config.toml
n_layer = 10
d_model = 768
n_head = 12
n_kv_head = 12
head_dim = 64
d_mlp = 3072
vocab_size = 16384
activation = "gelu"
norm = "layernorm"
norm_place = "pre"
norm_eps = 1e-05
positions = "rope"
rope_base = 10000.0
rope_fraction = 0.25
qk_norm = false
attn_scale = 0.125
bias = "all"
tie_embeddings = false
parallel_block = true
init = "uniform"
init_std_qkv = 0.0197
init_std_o = 0.0197
init_std_up = 0.0197
init_std_down = 0.0
optimizer = "muon_variant"
lr = 0.00897
beta1 = 0.93
weight_decay = 0.0
lr_head = 0.00425
grad_clip = 2.0
warmup_steps = 200
schedule = "wsd"
decay_fraction = 0.817
decay_shape = "linear"
final_lr_fraction = 0.0
batch_tokens = 131072
seq_len = 1024
doc_mask = true
z_loss = 1e-05
train_tokens = 702500000
steps = 5360
dataset = "wikipedia_en"
MLP neurons of a small language model. Each row is named by its layer, matrix (down: output weights) and neuron, and shows model dimensions 256-383. Each number is 128 + 32 x the weight over its row's rms, rounded and kept within 0 to 255. Numbers have three digits each.
A block is one neuron, or neurons of one layer that tend to fire together. After each block is what it responds to, as a language model described it from the Wikipedia text at the highest values.

L4.down186:093121113092080127147133146127160180115107087081163115134147141115142102154116113105193186148099100093141132074128121101114117145160104112095123100130132098086173180112096086155126151084162072169162108086107132088161079060044138118128107146173093096130149137180077143102119199083108107175131121162140119110128123135152113114075129162104143142093145116126122172121108097096093182140077
L4.down372:135121157157129150187151097066107164095140164105134121143094129188136139118070145188126107093117128167090141104071142159141147137188201096188092105070187147173107134092143027123131126115102141105126106174096166146134175142100082147101138080173133120124081132158085164161075105173115145135177136137107116112076121143159205152150083193124092156136114078152107129148133132146109089108141
L4.down733:152163117070162139203078123183077097123122150145064120111135113117109072156047108126103129096125054116097148096121094188105114098116162097131116179161081109124083187173097135059104093096152124096152174150123125146139116145099099121086134072176146137115114160131157074097108157126132135131100085080125146137105099137158114145062131113079121160113150083153123163094124101076109107120155
L4.down1021:111175137126161067166115125193131112069078079127099138125067121137134104110161103111121110076098132140114088124116102145129099165110136121150105166117113100133133193160140137055114107155145057109125069123181147136158104173085075108098154165123120156167147104152143122122102094107212097168164103182127100080136129134111142184112122109147144179103107104104066112111111090147141122113140
L4.down1118:180146103139128159135126140156115142155098176193181101113119102160119101144142122121153132111118111098157091067137157166047118130137141178147116152119106089134136141110169072099089137089140105104110121145151074108083151098157162107109134139092128145102104153086084096050157167146180120127103085092095145179093137152086167145104099087144150166153155156149170143135088123099137117091156
L4.down1908:119078139103057126066136098081151135137138170121113150091183107136119105093073136154147048120117121069081116102119170185104120102162147147122155107135160093152117101085130166160145187080138091172089120159142115154168131125117092164122133103129124087109103119190088123130097107114091130135155135149080101141192092130198137095145095095101158126154098104127184131073167064178118137121147
L4.down2412:100155121059125161103196136148093078150086129118124115105054137118111142085097106124182182136147106121103108092141143184128093137151144181094160124090111143114075134078119121123126144188103199135147130144132132124107183185124146150113143080153182084151122113179128189108131053093169163193068116173089167107164151169136033139081171109134121100108090115056138173141175157157138113204134
L4.down3048:074162160133145105198110139122122100106208083081113184065142121181119151065147089092091090124154076146131115083124123142179072122157127130062065164134168110097138164144059100168109125187093135083116155152118136124105180154110155126095163104110157093121070140194152105174154166118129079144142082118171165127125167167173137121141145191106104198078167131116078160137134182193127124144085
Description: Inner digits of numbers

L3.down467:133127176138096139202138127107125165144133155135142124114130095140113165080172070128124137148106095068157144095104131132152131146203107106151072110092157159155129128110121179110136108150145133142094083118172152134123148181086086151102063145123081108132116137123044140133129094208082114086125110128115146172093114085162185069131192144148198150076136154132104112096145159129086165142143
L3.down1456:142131127130097117126124063111136163121147128119146110108090106177120071120176113129125134201066131042153133115073189140058105120113133117121125108075135142137137074086157080062125098153039108111150119133147141118119168147144142122127110078071076178173119168172198150090149131097127095136192178100128119076135140173158138118125110122073137067131110144106159150156120125187112188162146
L3.down1665:117105191120198044124094111158081185138128113118060112181121135098130070063091105165113114163091129136093155098143166120110109143143088111103106138137089100097132140144099142120146094185106179172119135131167130176123123052137129113083132167181103123157060163158125218166148149130091109141142128116096129030104133056110179116156139131071158078113136142160085185166130184112156128053161
L3.down2565:109132151116156134124093114116146093136074109139113116088137118119121051144142078087126064121145110153091133145089165111041162135129137179071204095137084110065129156083131092113170150165119100156109162136077175098168205179120134127158106081156096194152132128143125109129130140084134155046135121171078144110054110119145138107150109111145121130148095151125182171066141073188074175136128
Description: Verb endings before objects

L2.down295:103178128070194156123142113118119115131115114189119135194137153158101084091154160117073126088136149133102143126123091120131154168148131160112143151187156154142120114125091103164123128098126139126141116141193174115115114186076163143098084179143099150147118180180121164124108109095139148084174154140096166129102117177154146146122102121109120155139150165076114148139104073159089173172136
L2.down1857:122153115140127185145145172103086081086174178110131143050155179129147140123139174139090162117155149165104133118091104120087134122122091140154134114181173119157174141099107107084151121156151119157151133121103118114097125082110148181149088153158123074139042157148101164102125131111182186071136162113107148128126117138103104129196177132134094127103131138101147143086075089134098173143125
Description: Word-completing suffix pieces

L4.down228:061134084155120126153132131177140126108169162206111095165083170077117182112131090086152097093086084118129166149139104090089133141128161133128153117090176121108148159111130133092081096129133120075061137166144148148036066163124035113115139143112145130152129114117118101093130134113092097145113114194134097105098153101099129154131164118100089125172143165174091052205101100136150086180130
L4.down306:144123131065134079157145112150167094092081092118171126135097122099134176118177107117082098072119117080117150132141143165101157161114174129052123145052154110166108140115171140115197082159123115154123106148095148117156077143145100105153141138150081102190134131122097112201153129158140160105146123112084128179112170138165117149130154113101051092081128128113143139118127119110141123110173
L4.down771:120156095178138105109158143116154134097089106144149125146190143050169186143113155130104103126028108118118118082149172069100132137194116133149083085128164121067044179171100127088113071137157119151190104142207121133109076188107109131097134127182094104141120128172128115160153050159152176123078159104144157124152156156169140156148080093130150152113156078177136114176153016118171099147130
L4.down1086:151055099102135123127138140109164152107130143131174094075128182132070133110124128105103158098125099169202095118151158118135161109118147125191085092105125105073151136125172147109144123151180154149109124167160128162130172127067129131110168138148063127124170112110103170115084100108162150133121123100117134081107144137142151084133157149164113124135110118129134134205151137086139115134158
L4.down1230:170092122102091146093120089062133127120177137144099075144205151152115134109142108041069115097160121147110118084123107098208157125115134125112109168148121110156116145122091139110130136142097117092184116119117158113190129067148061114122113140178086123170093121121213128117145108167097098145154131089096091109137106113159113196158158123096166133129169102113130092134134114160073137185140
L4.down1957:091115137116193115149122117147113191095134118178133145120081116045113115196130119083146120068105103112122121105114173100122120094143107148167125111150120103152119141119133162131114135042134112095112098152115111119214156148152104148177078096109096141130149158143113109150134076140118026142136099144176141117112113089136124155109153110097113136078187138130116152095157150126092179145139
L4.down2795:203129129140108129071122159129110076149205147167137146131143135136126140106111122123116204160112126134081107151084160127160134113109050115114127099102172128088215119135078155089093110150120115162158143141113089129155090163130091184136132144092094133112075126147091164161118155145111135104123108098151118158197154091140151129205078152196109118101115133137157170107119133077082098145129
L4.down2967:151146142136098104218127176101147115066191156137112122107065179080082155093131058134187111108075105172136147162144141070164083134139153146096135173057122127120172117147104099221102155158179066114122127137110138122114121083130117138070084131114073183154099068114155137156166172128154143082087094108130147110151118079135118190137125095123125109116149082087116150067104123150105085157146
Description: Mid-number digits and separators

L4.down209:123146181093140123088146144095123112146120120126189107124124129119117133132156151106162102119130086127124113152100088187121147160116174129134087163078125134127072155144083107113110134116080156103125207176145092100114092119141159070104161151182105138079077120091158082134148094154141129128122124115174138074100114157098159095119089114122118128084090190177086075192120101101100104061119
L4.down294:140148129132147120145138118086095095122098175190102146111124145123149088130119134183172128107102140159138177139101160105154134089112092152144106149143147187163153127090152073142123124163115155111161117169102074156164082150133094199128139106170111177145131128179080131152142112139131165113148119118149166106096052121068085148183085155125100169110147127083179113147115128167129134106120
L4.down662:126123103143042151141139146089138129098113158133137136161142085069173098096081054125136121109159122092173130162131145120118108148148169138164122136142089182104154077168064142143196188158159114107120125152112151072133091081119123099094132117132104178170135084179160167089116121119114134135112129117129101143138103116140136176126181094057091111105135147107144044163130115148137080123088
L4.down778:136156116110158074134143094113132150150111162053187150159220154074118095135161170140174152088068090104158143121077161111115115101082164192146138145125086138109107200098150111126130123138118131162124148112131190183105092133175130102121088145094068097119129076103145115128193112095123110170095110114120125093089164123085165115170161117131109129078099154148165133085138089174091157120145
L4.down1363:164117203138199162101105118116177086161128134133099181142177156105106096131197146049151121114132051145120166109118127173077152108048152144158140178150168115109170096119077152183136120167165121178102123138125162153202108081115078126155114169148122105114141140110096104131112134095129107124128110050091174108109149130078133074127100078107163138130120198153153132053145130163116110140124
L4.down2138:123201152159135104152151097141132086132076140137111155128089146136081126138107219151100100083207119154114111161138106126175119109164123137143156130172095100158112124076122078135096164157107116097107169126149145119114085144108148119136128202085122145113161128152119126059144123081147135146131145105158102075123107123122080157167117104173173119128114174080113076166121128164081119122162
L4.down2164:133151169148115119132143086100079114130062141177136155102107163156137082117074124135105187118124060169149097156114123139150139161141092146171088097064122090192098130191129100129123128131111140112154061136112182138146133147104129106123101123149042097076161114165175145129120085132114092048130105128195147100078106104133105192185120119143073145097139121147197146152140120125055120108102
L4.down2511:078143137130095122088134096083138084088119164144115140131153114171141106167162146138127098105124165079155123125148142175166163166122129110116113076108117177172137171165127083134117167169094113132129098115157169126118095029098167090156099121121055160097096140112150176113129133115144148142171146129091130116087139162129119131147102102123194129124111125144117127101106170171107140142116
Description: Legal and official proceedings

L2.down466:057152117081177156161160101124125147119126087061104135166088076111125123101141157115111082077137147122135079119142119175120102141162208166149115109160139128150145143108055121132121077116111134181134112122130091107161098167145142134081150116188153113132129148130135190118097125131129133173054147121152137165143128092167116137078171150119081133134162086125168165110144089141131074157160
L2.down2107:105192093186161119141094104104116128067119076153140139101130161132099158168146106130124132126079167134164051194182182112090111149162169126069175078155147101174138118127127119115169098086090067125127127127109144091103153127108068142122147077176144111130148184149135139130127213180119136096101125165098157127144177125100169085129048148111161176183107069106136173085170136151175147180169
Description: Digits inside numbers

L3.down459:079109133084113148176101129149140129138113078158137081109158177107121117105139066101133102201071111122180191121128099142119164143129115134138141186117080174141095140138106159121073107137088161140130127137135150126105147176150128179144145159146148145126104098105137119120123147167161122152122155126114138124154173151143142071102105177131086111106166131148191122119125196200170160112094
L3.down494:066119131153162150102121151155158100177102117160070168078112162103179104136101130122142159094072197058132107096115088114108164089065132129090099121090102124093142107099154110138144190095185082114146115104136158106054139104192141110122057154125112135134156146076084138123187152108162171107124148131169140111179101114108180138072117145139162140118097119097126132214102192148110112150124
L3.down2923:127165179126143182144116163145100161091108085116084126096177112179147072128097131078105091106144188144115164146211109101111144153115140146169124109176169126145088108140163174158158118197180165145150118125132123098104133169131132105116087166142092126131114076120129110086174082197090192136126086170140136091107114089152146124149066175126090122139153073131158049095096138119159087136155
L3.down2932:126125148084187172127064132105124158098113189145154099103147068148158084191130142119145182155110153123123135105118126111121074098147084164132122082111121110160114073112162124110104152142127123089155168085187110124071158105154152159125135146189109096151165081151140107108094144100130089148141190133112147112154130125106100079131131147106166090078093236173118139112107126078128095176136
Description: Digits in date ranges

L3.down590:150133175106122097110095129145114123136146092149159076103074125180127143074067174096075106119158197126153057130154176139095066092101118102108148100149099178164178121103108162085154127113120152062109122120147043101182123121113108135110147083134137157135174140118138135152135102128133061087074159101141156126091082111155159134107100067189137094095156091117114137098095177156095148088141
L3.down657:165138127113159119125181165220122179041180130113130120148121139129165131104112112125148076113106114153120166141149146092154164152192142112146145132173108112134123082151106135108097118174104124103135073145123117065139127163137082057111130169133102126104168188144081197152147114127113084078093177136092117170108149108092179183100163141082045229123180136192112127172131096126104149121143
L3.down914:166108112102143091073085131108137145093128156147186155098107104134122086106092129164165106087083121117099141166171180090139075107115153157121082114136162114109103154090183149111100159182149125178143130163126102098100119075193102103127158156132169152114078133128171125146101101159158160091129082146102079102109147141153118121114186131198078138142120116116180108171076129142126128121187
L3.down2354:107144149093106106163139123175103113173085098123148147140115135116157132147127134118098122095115161120070073118091114121152166099126137144132106125074125151092197107114128151126154111142135138124172144137153169156120151127133095087193194066096103150122091176125107183132135106181139142152110126162113119162126173195093156120145085094164130123133173181107133102136167089169113122088111
Description: Decimal point in numbers

L2.down809:159094123163083156133146105085102118106131105158164126128122182109152172160076077133124176160096205158156155061120054126137094094141114188112128165095117145095142072150132098122165117113143163119062165101128079104125173167208109140104145104087128125174139105116154148041160132155122116124136125154202096108087121129108065105121101120136135140116129077180136114148161157121097110142116
L2.down1660:122192127063149145089111146141131075117086122141077163142068136144119143109117119136196126136171105126142145166143128161180101153084138121155108113132116061119161202108085082129136148154118158129159144160106106128104096121156167130137091102124064037122124067123158105145155196132095028184097083110105054125152085104092189071153141136163161105141121105146137109126116154101149097159103
Description: Table cell separators

L4.down25:140135148137107105110133098155142070107129107164111125158143128105124103138142159091168121145160109155098078142130086140152130151179096111149102115152078101122142160088159106168188093139149131169096108129149068140086224132145176111157174134062088123091126119169149095099125136120174078115144095103143131125123141097062137113123120106116195073091182140112142125091102145161115094126130
L4.down33:139160124138116121161137122120111106098138133107111075134118127089171197151074152105098122119172060137106117112078110151130170102149139090148154138125167139128153133154117138166122089124146142081109140195146125157129193154090166103143120120115187169135146130141121171178136143197105156131158143151077095186159143153143118135140101111115144095106116140121165079103108196167138116158147
L4.down312:127116140109073106153141143164145135160168147096173106153129111109088098107145114093071167166093189114107197178092104149099125192094162142062157110125151144134129198219146075081197110068104122178106126158117142188087125171124147094067141159123198111103100129156108149160115122187119163109186098243108111130098110112135124136124091080115147144136113100140135129128184167146174074175143
L4.down377:124148093130142113117114102156160134138118122111151099111107135164149097179137130105116132102158130039136105128109078107132123120115153148173115112097142105122119114114154117138143123127140172182147108171093140144103120140138088109105144116188072186082111126103084106121120175103130151134132108164064106131211137113121110137127112078137072081089122141122154135106127126061153154131128
L4.down1038:151129145127135070098190153095090121130116133107162105093104122182194150104126101155153151139179114101120111089092142143144131104159061108168108122147190134166136166094089110149149106157113136059116115084152149178151099139091161082122083178155088116126070149159152166146119202145113040178146157149082173143089079106079152178151117099161090127156081146123154197097124155141084130170194
L4.down1824:150166133165111152174139105183082103088061161106061098151147113080107104187133099123086147119181143100144206136166104178122127140170074114111145142148172122135083196131091165109162146105151025085181099143162157126133151143146146100079130138140107165126124121080096125141122181155165104085125161078097138133112120132147070087151204068109160103123130156139140153135131159102135119141093
L4.down2567:119196123166091150122163119099205173091162175148103099172173165131150082076143098137101159141155095102127082104101094114103127147101111080124133104077153205157184113089164096150127103096188131121128111125128161174149101089151154076122074117084161125093165127142139127150058084140115155125090129115139133106131143175123139158115156013123145145112084109062150129153124158110139083132109
L4.down2909:140199086167093083139109139153127134099145055079107118101086135135170108112122116128101157076151176108119079100131169146164114092124080144144111042093111148136180127028225134143125187122167111108127117163117127121159172129120149101155194181136081153102155156168097127166125077119083123089188113166167126119154071128122114161057074114106154147128125077085186135162176120096110082094164
Description: Table column separators

L3.down612:035099141147096172131194116090099125148102177144149124105063166154142159148138134167145066083140165133121091119158124174107177108146141130151103076134131116139145153179171157127129167101091108117115135134181145152135124129067177198113180127131185158139183109110080134107128072133199187174096120094156123092184134108132188162161122143085155098080134097104184144114102148099145116137198
L3.down1409:076111117155170139139174136159149143074138138138108124145111114142132117108138154134184104047087162141129186111098132117116089172118111191186067102135107123085072132101090192153138173104200144154147092146100098121127108167123130154142172057126163164133106142080113112099104112145176130142151162146143155122160115097133118089164160211133096167147179091148105129156085124122094119127174
L3.down2296:072165129142116060177116099141127109117109119155161099083097117088080199124110162120155064149124072133109195126103178123183084198169143097169111104106149125107127102133140184128128150090138140111119149156108140074187196099072073147124134082123173130139153093180077150107128070114198146115088104145115141102136136090092146127168157087154149116152126125083095124091117124107130087168119
L3.down2857:167081103116110195117120124107153078111094110134142187200090167106155173158090099130166150105099083172147133085099171115117100171100143082076159081129195132121106127137134086123144113126111111130119157169096117124137078169178124160105153118153141085123124115177168159182144100093119136123144132175111086160059123123094100105114169188090113131102146169166071136130146106123108143124171
Description: Inner digits of numbers

L2.down1246:100073126150122163114133086167179165183106118121136099160112126129142165110127118108088067109139081105128109154149078154124106140060085111063154126059074115067155119135075087148093172083088146060133103090090139095189196116182143133157134152163131162094092118051104192174091094176125087113107089146123101071197144094099155150124167138122169129155089118096206140132083159165222138185126
L2.down1687:136106143187082165127152130147155145126100134159141072155148107065077184156115201174151159071102112183118147087112142083090115142136110130128123127178154093117099153172103101162204105104126173111133125089134149108111116136132073079073111155119143126078126114104142122129130137120077121137164111157119081172103210150134172082074136109120113122167167109206156122157063152180049152044127
Description: Words inside proper names